{"n_layer": 8, "d_model": 768, "n_head": 6, "n_kv_head": 3, "head_dim": 128, "d_mlp": 1024, "vocab_size": 50257, "activation": "swiglu", "norm": "rmsnorm", "norm_place": "pre", "norm_eps": 1e-06, "positions": "rope", "rope_base": 10000.0, "rope_fraction": 0.5, "qk_norm": false, "attn_scale": 0.0884, "bias": "qkv", "tie_embeddings": true, "parallel_block": false, "init": "orth", "init_std_qkv": 0.0169, "init_std_o": 0.00423, "init_std_up": 0.0169, "init_std_down": 0.00367, "optimizer": "muon_variant", "lr": 0.00857, "lr_mult_o": 1.56, "beta1": 0.95, "lr_head": 0.00385, "grad_clip": 1.0, "warmup_steps": 200, "schedule": "wsd", "decay_fraction": 1.0, "decay_shape": "linear", "final_lr_fraction": 0.0, "batch_tokens": [32768, 65536, 131072], "seq_len": 1024, "doc_mask": false, "train_tokens": 573300000, "steps": 7432, "dataset": "wikipedia_en"}
MLP neurons of a small language model. Each row is named by its layer, matrix (down: output weights) and neuron, and shows model dimensions 544-639. Each number is 128 + 24 x the weight over its row's rms, rounded and kept within 0 to 255. A neuron's up and down rows have the sign that makes its largest values positive.
A block is one neuron, or neurons of one layer that tend to fire together. After each block is what it responds to, as a language model described it from the Wikipedia text at the highest values.

L4.down118 [141  77  83  99 143 119 149 149 126 167 166 131 113 139 160 157 131 123 139 153 117 102 147 123 119  97 107 113 129 129 130 145  99 129 156 104 104 135 148  95 116 109 116 123 164 180 115 107 106 160 131 186 122 116 120 121 153 160 136 116  90 112 138 105 133  99  58 118 149 150  85 133 106 156 122  96 131 104 148 134 138 165 131 118 139  88 186 120 153  91  72 139 113 119 146 139]
L4.down457 [101  90 110 145 115  94 109  83  87 143 133 155 149 183 121 105 147 133 158 181 116 101 121 132 125 123 122  83 151 135 161  97 111 145 130 100 138 134 168 117 141 124 181 118 135 106 111 137  90 172 136 115 127 116 151 129  95 145 117 103  73 111 138  94 162 114  87 112 140 130 104 127 120 140 116 104 142 149 121  98  98 154 134 135  98 103  92 132 152 148 131 152 110 129 117 140]
L4.down621 [152 124 180 111 180 114 171  87 104 126 122 123 137 156  86 153 185 163 118 172 173  96 107 116 113 145  99 141 107 111 121 128 147 146 112  80 125 119 164 120 137 136 118 148 136 126 132  95  82 152 115 116 152 146 138  83 113 140 140 136 106 136 117 127  92 145 131  89  97 122 119 127 132 142 164 115 109 132 121 123  95 134 140 104 158 118 130 103 112 174 127 132 120 130 100 133]
L4.down816 [ 90 146 137 121 176 102 126 140 132  89  97 113  86 131 102 108 109 202 128 138 123 168 150 108  93 123 129 184 121 145 135 100 143 161 114 119 113 135 105 106  93  98 105 174 116 122 113 130 128 163 136 134 139 140 118 177 153  98 113 110  86  99 106 120 133  69 144  85 112 120 148 111 145 127 142 123  78 171 132  90 149 148 116 143  93 116 127 104 159 100  88 156 143  82 151 121]
Responds to: Narrative predicate continuations

L2.down30 [ 64 156 137 144 180 142 123  87 133 102 151 100 103 121 133  99  69 117  92 113 159 125 102 128 109 124 142 136 171 136 140 127 156 194 101 113 103 116 108 121 111 124  58 148 143 116 151 109 145 148 113 174 135 102 115 133 124  95 158 126 103 130 126 147 170 172 157 144  80 118 165 113 121 126 149 133 113 131 131 132  90 125 133  81 116 144 110 181 125 172 165 108 130 119 125 156]
L2.down282 [123 134 153 141 130 132 167 141 144 136 136 146 140 122  65 178  70 152 150 131 114 134 127 124 134 152 169 117 155 150 117 105 112 128 163 124 111 102 130 102 122  95 167 125 142 137 132 114 130 147 125 135 128 182 130 105 116 106 136 135 140 108 112 137 138  79 152 106 131 162 119 162 161 119 165 118 114 109 177 108 163  92 146  98 134 124  95 136  73 143 132 168 114 116 118 129]
L2.down966 [156 114 120 125 134 110 108  98 119 131 144 143 166 152  92 139 107 151  98 158 122 126 108 136 120 154 154 142 114 139 139 112  78 140 116 131 167 175 132 144 132 135 132 133 153 111  92 169 137 108  91 154 118 137 127 158  82  95 111 173 126 137 111 140 106 119 132 150 121 107  89 137 121 126 120 108 137 118  81 142 151  84 142 122 141 140  94 131  38 147 141 123 175 138 103 128]
L2.down1006 [110 146 112 137 144 135 119 107 143 130 116 142 130 131  69 131 123 107 134 122 135 175 137  83 115 164 110  97 139 128 154 124 169 162 142 114 146 109 133 102 150 110 128 148 147 127 128 130 114 156 132 131 116 115 121 147 135 160 112 142 137 106 103 169 128 112 111 126 118 148 106 121 157 116 135 118  95 138 123  72 133 147 143  98 137 107 148 101 109 138  87 167 103 163  92 103]
Responds to: Relational verb or preposition

L5.down887 [133 115 123 160 108 113 137 171 155 154 124 127 147 174 129 152 129 133 137 142 112 105  90 139 167 148 103 135 147 127 119 134 144 158  83 106 159 135 126 114  95 117 177 139 113 157 117 134 156 131 139 162  82 143 132 156 133 112  94 106 142 184 173 118 160 139 112 117  87 107  98 161 127 127 120 120 137 135 160 104 124 150 139 101 116  82 143 129 143 131  93 163 144 108 150 121]
Responds to: Fiction and character descriptions

L4.down59 [130 129 129  88  76 147 153 149 119 170 126 110  98  91 109 108 154  80 161 139 117 137 138  97 142 139 150 116 103 116 142 116 129 126  76 138 138 121 166 113 117  96 125 139 147 132 136 149 140 123 149  98 148  79 113  84 115 157 106 128  75 133 147 127 137 155 114 119 117  76 153 129 153 114 182 132 142 145  94 169 114 144 131 162 116 118  90 149 135 132 158 163 134 103 116 147]
L4.down338 [ 90  81 139 120  92 181  82 170  99 122 138 142 115 121 116 137 135  87 113 128 146 170 149 169 160 134 123 161 125  97 139 140  71 126 100 130 158 168  90 152 160 163 154 125 102 153 139 129  92 118  88 116 151 159  93 119 101 146 149 135 182 100 129 115 140 112  98 192 141 159 115 138 101 121 145 150 114 130 169 114  94 121 129 136 100 147  99 136 153 166 151 145 103 139 149 131]
L4.down825 [133 144 125 151  98 194 124  90 125 114  90 117 130 143  97 135 133 152 139  95 147 126 139 118 114 122 133 152 144 102 146  89 145 132 118 149 111 136 167 117 118  96 127 155 114 105 162 154 129 101 108 116 155 151 161 103 108 143 128 100 161 138 109 147 105 101 109 126 108  91 136 116 107 161 124  80 100 132 121 101 136 153 149 146 131 101 156 119 167  74 148 108 106  82 123 132]
L4.down966 [150 129 164 107  85 110 107 148 156 104 154  99 126 102 126 124 114 116  99 151 106 163 127 136  90 111  87  80 103 161 134 157 142 125 118  91 162 152 108 146 146 148 121 108 112 118 135  89 100 122 124  89 123 142 141 131 143  85 139 149 120 103 112 134  94 123 129 118 130 110 152 129 128 107 170 105 104 140 131 124  96 147 120 125 147 173 102 147 137 119  78 134 133 154 137 149]
Responds to: Ordinal suffixes

L5.down630 [115 116 123 125 117 146 124 169 114 145 160 116 157 141 147 156 162 174 109 139  89 172 137 142 129 130 144 139  98 135 172 144 108 106 135  90 180 168 139 122 138 147 140 147 146 157  96 117 163 130 109 133 123 113 131 140  72 106 138 111 160 114 155 175  98 141 164 117 157 127 148 137 146 106 111 108 141 112 106 151 150 129 150 127 135 122 153 111 104 113 127 139 130  89 170 122]
Responds to: Ordinal and position words

L5.down876 [150 124 136 148 145 131 134 131  90 136 118 145 148 127 159 108 132 177 128 131 153 119 167 123 142 131 143 176 133 125 176 136 118 136 156 122 107  74 108 113 133  80 184 113 100 152 141 103 171 114 120 139 157 122 142 176 130 117 151 134 155  99  92 104 116 102 161 105 131 162 146 125 174  86 134 155 127 111 130 122 171 141 101  96 108 116 120  97 139 113 103 106  82 151 117 169]
Responds to: Geographic location chains

L2.down18 [125 113 111 119 123 136 144 128 125 150 144  97 139 100 137 123 141 141 117 155 138 176 106 105 136 134 155 133 150 111 137 154 160 105 128 163 124  93  98 116 157 169 136 134  90 130 138 115 128  86 123 130 120 119 142 122  71 155 137 127 112 152 155 142  90 167 153  97 102 113 124 108 149 193 114 119 125 125 102 105  61 118  85 145 129 167 107 109 114 118 139 106 122 102 147  77]
L2.down250 [125 151 130 179  92 147  85 170 124 120  89 118 148 168 108  83 126 186 107 116 109 129  93 109 137 117 118 114 100 138  95 148 152 147 149 160 156  94 151 122 132 157 133 133 182 155 123  99  91 152 168 140 130 111 135 143 170 103 133 152 148 105 121 127  82 125 145 117 197 109 129 150 103 154  87  97 136 120 167  87 120 107 123 144 115 158 115 143 125  98 140 143 125  98 143  78]
L2.down359 [127 114  60 154 136 152 138 150 119 114 137 181  98 122 139 154 103 101 138 136 136 206 140 122 110 141 161 134 135 114 117 125 130 108 143  97 104 127 129 109 114 101 181 124 164 159 128 125 132 110 131 121 160 167 131 161 163  87 123 124 100  96 121 121 145 101 153 145 141 106 113 116 107 150 145 140 114  94 119  96 153 141 126 112 105  63 148 132 128 122 137 169  81 110 114 137]
L2.down455 [ 84 107 139 128  87 125 141  78 158 124 114  81 161 114 113 128 120 108 113 151 150 115 109 183 142 146 157 179  97 136  85 102 109 128 141 124 107 122 106 147 169  90 144 169  79 148 155 149 103 114  78 166 117 123  94 124 126  97 138 138 105 161 130 148  74  92 128 159  98 171 102  94 144 121 122 132 142  95  95 128 133 120 113 165 165 144 149 139 109 129 124 136  62 185 156 105]
Responds to: Authorship and action verbs

L4.down403 [161 147 138 155 148  91 151 146 147 118 159 124 134 152 100 148 162 148 115 133 142 125 125 101 122 116 107 122 127  92 126 134 119 100  89 142 121 105  80 148 154 113 143 140 137 118 145  84 102 107 140 109 106 124 164 118 108 114 146 151 151 165  71 117  95 115 160 109 156 104 111 118 121 104 112 107 134 139 158 156 135 124 140 161 154 164 131 121 143 128 121 139  93 115 137 140]
L4.down889 [136 120 129 161 125  85 133 109 110 148 152 146 150 148 109 132 125 160 148 157 131 168  90 147 114 115 151 167 154 144 100 158 116 132 130 147 117  94 144 162  96 137  97 142 170 160 115  73 111 124 149 152  78 130 160 140 131 149 129 146 129 133 169 115 140 146  77 130  87 128 149  99 148 145 106 111 155 135  88 100 122 132 121 159 137 111 104 116 110 150 105 142 142 131 118 123]
L4.down996 [152 137 154  92 130 127 140 121 131  94 125 158 110  99 108 142 165 134 111 123 143 156 115 119 144 129 126  90 145 123 130 123 124 107 151 136 148 133 140 141 109 130 126  95  91 105 151 177 137 159 147 148 107 168 101 151 107  96 107 154 158 120 124 134 125 150 127 132 149 105  82 110 137 118  88  86 110 137 132  91 152 137 120  90 109 126 120  97 140 119 103 143 120 148  87 150]
L4.down999 [103 133 110 152  83  92 144  62 127 119 158 111 143 151 102 147 131 122 129 102 127 157 117 155 116  87 121 165 124 204 119 116 151  88 131 102 125  79 108 133 118 104 111 142 113 139 141 105 164 116 124 110  86 136 114 147 159 133 141  92 174 190 188 157 118 148 153 136 161  88 108 104 128 145 165  87  98 126 137 119 124 133 111 160 134 145 115 126 156 142 136 153 113 147 120 136]
Responds to: Repeated name completion

L5.down889 [114 117 139 131 149 105 108 130 149 117 152 121  93 108 123 141 148 145 125 128 150 163 180 111 112 121 129 135 121 108 164 116 147 120 130 157 145 136 106  67 121 145 110 143 162 111  64 110 121 137 145 120 162 113 100 161 145 143 109 134 151 115 122 139 108 108 112 141 130 122 149 110 128 109 106 119 118 126  89 116 120 116 117 154 103 128 145 141 116  79  88 171 166 104 138 125]
Responds to: Place name completions

L5.down321 [123 136 120 135 129 105 132  87 140 136 173  82 131 122  89 132 147 127 128 119 113 101 129 141 112 153 154 135 138 114 132 148 136 133  82 107 124  83  99 142  91 145 138 175 124 134 144 107 134 140 147 124 119 123 123 115 152 165 186 148 176 141 154 103 120 139 160 125 100  92  98 111 147 134 101 119 126 150 115 141 127 132  97 124 161 127 123 163 116 115  97 116 114 125  67 128]
Responds to: Inside multi-token proper names

L2.down110 [105 111 113 103 116 133 128  90 103 139 115 114 154 147 107 139  99 130 121 139 140 169 138 136 165 151 156 165 133  94 128 121 142  81 171 158 130 130 110 103 124 176 100  91 140 120 152 127  93 134 156 151  71 168 147 178  83  95 148 122 135 129 134 135 121 166 149 202 130 149 136 119 128 108 154  99  89 128  92 110 112 137  82 117 126 139 128 150  67 159 113  96 103 139 106 156]
L2.down666 [148 122 100 134 100 121 146  95 100 113 146 119 112  99 107 126 144 143  96 109 133 162 136 100 105 140 155 158  92 106 149  82 128 140 147 142 116 161 135 138 171 114 132 147 105 139 124  86 138  77  90 103  92 130  95 107 162 153 133 112 127 155 154 126 124 120 114 153 119  89 110 120 136 159 170 118 113 155 132 101 147 107 102 171 190 118 158 144 136  79 136 143  64 120 144 135]
L2.down873 [116 155 121 111 102 165 151 146 138 146 156 129 109 163 116 139 113 116 111 133 117 157 131 138 112 139  89 117 170 139 141 155 106  89 122 114 139 152 149 122 105 136 142 138 140 107 116 122 139  96 146 169 114 122 125 115 140 132 149 103 131 167 133 155 140 113 123  86  94 124 125 132 131 159 119  95 131 148 133 164 135 152  72 147 137 112 124  99  85 117 158 118 160  84 142 141]
L2.down909 [124 166 117 140  89 104  93 113 138 114  97 147 158  94 124 124 148  86 111 113 117 127 120  92 165 119 161 171 123 169 114 104 136 139 151 125 135 122 112 101 113 161  93 123 133 125 128 143 112  99 105 107 115 136 148 110 116 143 154  77 123 175 116 134 113 158 143 154 147 118 128 158 154 114 161 108 122 144 112 125 135  94 145 107 168 176 126 140  96 118  96 134 107 117 159 125]
Responds to: Season-range final digit

L5.down379 [169 128 139 111  97 102 104 111 143 110 161 115 142 135 128 148 143 118 131 127 119 120 156 109 144 125  95 112 124 132 116 128 158 104  89 136 145  81 103 148 120 105 147 141 111 116 146  98 127 117 126 107 134 105 175 146 111 149 164 157 100 140  91 161 108 125 139 125 133 124 103 136  66 154  89 124 151  75 145 148 115 134 131 105 153 132 135 126 152 127 130 112 116 108 122 109]
Responds to: Post-subject comma or verb

L2.down32 [135  98 146 128 130 115 142 114 160 150 194 142 180 165 131 133 151 128 119 113 153 119 115 152 144 111 121 100 148 152 125 112 104 125 118 148 120 116 151 147 126 103 127 135 108 185 147 101 144 105 112 128 148 147 147  82 126 155  68 139 149 100 140 110  96 137 127 122 105 126 148  98 109 162  89 133 119 111 154 105 155 129 105  97  93  95 161 138 156 114 101 169 139 162 149 160]
L2.down202 [129 133 121 130 150 106 142 147 179 149 101 116 111 159 123 146 125 140 112 117 124 142 143  97 181 121 114 149 127 107 144 101 180  91 154 168 128 137 153 110 156 124  98 139  66 115 157 120  71  95 127 164 104 127 132 150 115 162  82 111 124  88 132 115 168 114 152 105 134 122 169 138 112 163 144 100 141  89 121 172 149 137 166 139 126  57 121 147  89  26 122 160 170 155 142 110]
L2.down351 [141 114 113 156 157 141 138 101 138 111 105 118  92 200  89 112  91 133 127 149 147 166 129 133 147 145 104 100 143 107 122 148 139  69 138 151 120 123  90 129 138 145 113 148  81 157 104 137 155 149 160 114 110 118 149 135 129 168 113 133 165 140 176 172 137 120 194 151 154  91 121 138 125 131 116 144 104 149  80 110  80  70 148 158 192 112 160 136 150 152 103 134 106 123 110 119]
L2.down961 [108 137 117 101 136 174 133 121 133 119 147 119  95 113 168 129 142 101 161 126 142 147  97 115  95 123 107 125 134 124 101 208 129  94 128 135 110  98 108 109 145 140 121  89  84 154  94 124  62  86  87 114 146 148 123 109 186 109 112  97  96 113 128  96 139 140 123 122 149 146 150 126 127 148 154 101 121  88 144 117  94 165 134 135 152  88 136 146 145 138 128 178 126 126 107 155]
Responds to: Place-name endings

L4.down193 [137 142 156 142 120 152 116 124  97 136 138 136 101 124 133 117 127 125 143  93  91 149  82  84 128 116 102 139 132 111 189 161 160 125 133 136 138 108 142 109 147 187 106 153 101 136 138 103 145 133 143 112 155 133 150 109 152 166  82 123 118 122 168 155 100 144 156 158 145 133 176 137  95 129 108 109 168 122  78 120  82 129 186 163 140 121 135 103 171 125 100 122 145 147 140 123]
L4.down484 [158 116  98  96 121 151 137 100 146 129 116 128 130 140  97 115 130 149 114 110 151 101 104 122 120 126 148 179 152 120 115 155 119 102 185 156 147 107 125 103 164  88 131 110 114 124  78 127 114 151 133  88 129 129 101 140 106  97 137 173 148 137 145 128 107 139 124 152 109 129 147 120 143  98 171 135 175 154  99 101 105 150 137 135 130 124 116 123 141 123 134  92  89 121 144 167]
L4.down678 [137  73 127 139 126 118 101  89 131 140 160 102 141 145 124 165 106 106  96 157 106 128 182 129  76 159 137 153 150 109 100 125 153 115 131 144 105 153 152  97 130 104 125 143 124 143 104 100 123 116 143 121 118 102 130 154  87 132 140 167 114  96 130 136 141 130  95  78 106 138 141  78 117 125 147 108 106 133 148  89  96  92 119 155 115 144 168 125  97 120 115 149 164 120 107 135]
L4.down740 [117 146 171 121 117 157  96 147  73 160 114 146 118 158  77  90 118 169 150 151 140 139 115  97 136 133 121 126  90 105 121  92 134 121 106  96 133 142 109 125 106 103 129 123 135 154  94 163 137 127 179 146 108 127 126 106 150 130 117 123 143 100 148 151 163 115 138 135  98 168 143 156 117 141  88 156  93  97 116 108  37 189 137 105 125 137 148  99 134 153 158  98 134 108 149 117]
Responds to: Place-name endings

L4.down322 [111 112  95  98 161 119 141 116 140  78 109 135 102 104  88 151 124 124 154 120 193 106 116 132 103  84 139 131 114 116 141 102 149 150 116 121 124 128 140 130 143 151 132 140 136  94 196 148 119 171  93 118 139 103 122 153 126 136 106 162  82  96 116  99 142 128 133 134  88 105 120  82 115 156  91 130 103 152 162 149 121 154 146 114 105 108 121  78 118 103 120 130 158 143 153 124]
L4.down532 [129 116 122 149 129 122 128  83 144 117 155 116 152 113 120 125 129 136 106 135 121 139 144 163 119 164 115 120 162  95 120 128 118 150 140 101 128 148 122  79 131 172 156 112 118 101 116  91 141 118 162 145 117 112 156 163  96 139 130 159 113 134 135 129 185 167 148 104 157 136 150 110 171 120 157 147 174 169 132 110 132 126 117 111  98  72 136 138   0 122 133 132 123 121 110 122]
L4.down580 [143 145  94 122 155 154 136 116 108 117  95  91 112 124 127 105 157 121 103 155 129 127 132 126 115 117 122 147 121 104 106 107 125 126  72 102 153 124 132 133  97 101 159 106 137  97 130 111 146 139 100  87  79 111 117 118 128 110 132 169 214 133 122 138 128 151 150 118 164  96 154  96 168 142 128  84 172 159 142 129 170 151 143 109 148 126 129 127 120 151 114 164 122 128 138 203]
L4.down679 [123  99 107 131 121  87 141 130 130 172 133 111 134 118 130 134 112 162  94 135 109 135 163 117 125 158 156 110 164 135 154 121 157 136  96  69 158 107 126 121 166 146 148 163  94  95 134 116  94 106 145 122 104 121 144 106 153 121 154 130 139 103 139 106  78 150  78 136 118 110 148 107 113 119 126 110 119 138 118 140 125 162  98 143 121 119  99 166 145 136  98 128 115 156 126 109]
Responds to: Geographic name lead-ins

L2.down360 [170 131 125 153 106  98 165 128 152 127 115 197 173 140  71 132 111 147 138 145 106 127 140 120  98 131 130 133 106  57 107 119 144  99 115 158  90 122 140 153 116 114 164 107 167 142 141 111 152 113 127 162 155 103 158 138 124 138 107 154 123  88 104  95 150 171 126 128 134 150  83 130 150 101  90  94 135 113 157 121 162 104  92 118 155 136 155 108 124 116 121 129 194  92 122 137]
L2.down450 [171  82 123 120 147 147 110 128 120 162 129 103 149 107  76 163 141 162 157 119 111 125 155 161 112 113  94 114 135 138 129 130 140 156 145 115 135 169 121 128 131 193 117 200 165 133 155  88 139 117 149 117 149 159 119  90 113 115 135 147 132 118  81 109 129 105 141 105 151 118 140 118 120  77 130  95 113 144 138 159 116 178 125 163 137  60 117 151 106 128 160 115  95 173 112 135]
L2.down642 [126 114 132 108 138 167 122 147 106 156 164 115 144 146  71 121 133  97 106 126 128 120 104 103 109 149 153 117 145 158 110 165 116 105 156 138  94 108 133  95 122 154 143 102 108 115 142 107  92 115 110 147  92 161 136 143 137 144  96 138 128 138 133  70 145  94 107 110 141 177 118 155 132 141 167 122 171 106 139 105  93 130 140 105  92 103 169 134  90 115 123 121 110 109 115 138]
L2.down1020 [150 113 139 131  89 108 132  88 128 124 130  92 113 173 117 115 153 168 131 173 123 123 103  69 125 135 155 156 135 136 134 144 115 109 106 155 131 166 112 107 125 126 180 122 158 121 130 135 140 114 108 155 112 150 126 159 168 142 118 179 142  92  73 113 125 163 161 138 157 163 109 146 132 132  94 122 135 129 160 131 169 119 112 130 103 134 129 147 160  89 115 121  93 125 120 159]
Responds to: Location-relation prepositions

L2.down345 [101 136 115 151 112 165 161 132 113 160 182 116 162 101 131 174 113 101 143 150 142 166 107 124 142 172 162  98 111 105 141 122 113 121 126 140 142 115  98  96 141  99 145 127 115  99 124 147 152 139 127 160 101 132 140 105 115 103 111 145 111 148  84 144 141 115 156  99 126 102 126 131 153 178 115 128 108  98 132 141 160 146 102  77 119 114 109 108 130 135 147 129  89 146 188 143]
L2.down421 [ 83 126 131  98 128 141 126  92 128 104 143 101  96 138 172 132 140  99 147 126  84 155 129 139  98 132 124 119 135 128 172 135 158 127 128 113 153 144 121 119 171 112 126 147 103  97 135 132 157 137 102 119 141 100 112 149 137  87 145 130 135  97 167 115 152 106 121 142 131 112 123 112  93 134 119 126  95 102 122 160 142 136 113  84 105 100 119 136  90 132 151 116 161 143  95 144]
L2.down760 [117 154 131 129 101 114 153 125 105 138 137 201 135 134 141 154 182 153 118 172  83  99 135 131 152 136 156 143 102 102 127 128 102 163 104 121  93 120 121 140 128  96 130 149 148 105 128 107 128 144 111 138 117 127 100 157 131 146 121 117  98 137 155 105 110 145 128 121 154 129 142 104 128 161 135 127 133  99 138 130 136 111 120 144 119  99 168 159 110  68 135 104 129 131 121 113]
L2.down802 [104 148 123 173  69 134 109 140 161 153  78 123 105 111 146 117 164 163 118 149  72 111 137 150 103 115 108  90 119 150 194 137 139 154 108 153 120 121 169 115 118 134 131 132  95 136 102 144 134 165 138 159 112 178 148 101 167  97 141 133 133 128 143 134  84 181 104 104 116  99  70 159 129  84 157 140 155 129 136  93 132 116 107 131 104 142 128 153 120  74 147 112 111 121 118 123]
Responds to: Ordinals, months and rankings

L4.down101 [134 146 164 153 151 144 133  99 132 162 167  81 109 139  84 161  96 136 135 134 155 142 150 113 112 115 113  86 135 159 109 174 159 107  86 138 119 110 109 124 125 124 122 134 125 136 110  91 101 124 132 134 109 124 108 152 155 134 135 129 123 155 132 159 120  75 142  90 163 143 152 103 105 148 130 134 152 149 107 130 122 129 129 157 169 122 121  84  96 137 166  80  94 131 127 150]
L4.down137 [126  70 198 100 130 117  94 158  99 141 113 122 110 116 133  87 133 160 145 140 108 146 133 105 125  94 100 149 146  94 129 109  94  77 167 134 127 103 142 135 149 144 127 145 129 146  92 152 120 112 122 171 141 171 125 131 130 100 125  85 119 110 119 148 152 147 117 143 160 181 155 146 148 170 121 101 128 139 191 163  83 151 120 141 107 126 123 147  87 137 122 126 121 142 109 139]
L4.down327 [124 116 127 149 177 155 109  93 119 131 116 122  78 120 177 121 115 120 132 143  98  98  89 113  92 111 123  98 141  86 104  98 127 134  99 147 125 154 133 100 152 145 150 110 161 101 126 154 123 148 146 191 128 170 209 119 117 119 134 177 144 180 135 129 123 140  47 108 111 132 112 126 115 135 109 171 110 139 147 128 142  77  82 110 130 140 115  87 119 136 114 119 128 116 130 141]
L4.down777 [104 111 124 124 138 115 133 142  79 145  95 167 136  76 130 125 135  97 121 122 121 112 138  93 131 143 139  97 108 139 149 130 145 106  68 112 110 103 113 137 131 134  82 140 141 137 125 105 118 127 144 167 159 113 131 135  66  91 139 148 104 126 123 119 140 145 138 167  89 129 150 125 156 117 104 140 101 155 120 154 129 158 121 137 154 127 124 116 119  77 114 163 148 135 150 133]
Responds to: Comma/and after subject nouns

L5.down483 [128 111 126  92 127  92 123  81  98 136  93 109 164 169 132 135 134 148 147 137 163 154 130 166 114 162 128 128 162 129 107 148 108 139 130 111 151 118 150 135 138  91 106 139 127 148 111 130 127  84  86 145 120 139 138 104 138 156 112 117 115 120 144 120  79 173 108 101  93 147 116 110  76 145 108 139 146 133  81 103  87 164 126 114 122 136 111  62 115 166 146 102 112 127 116 110]
Responds to: Year digits and contract terms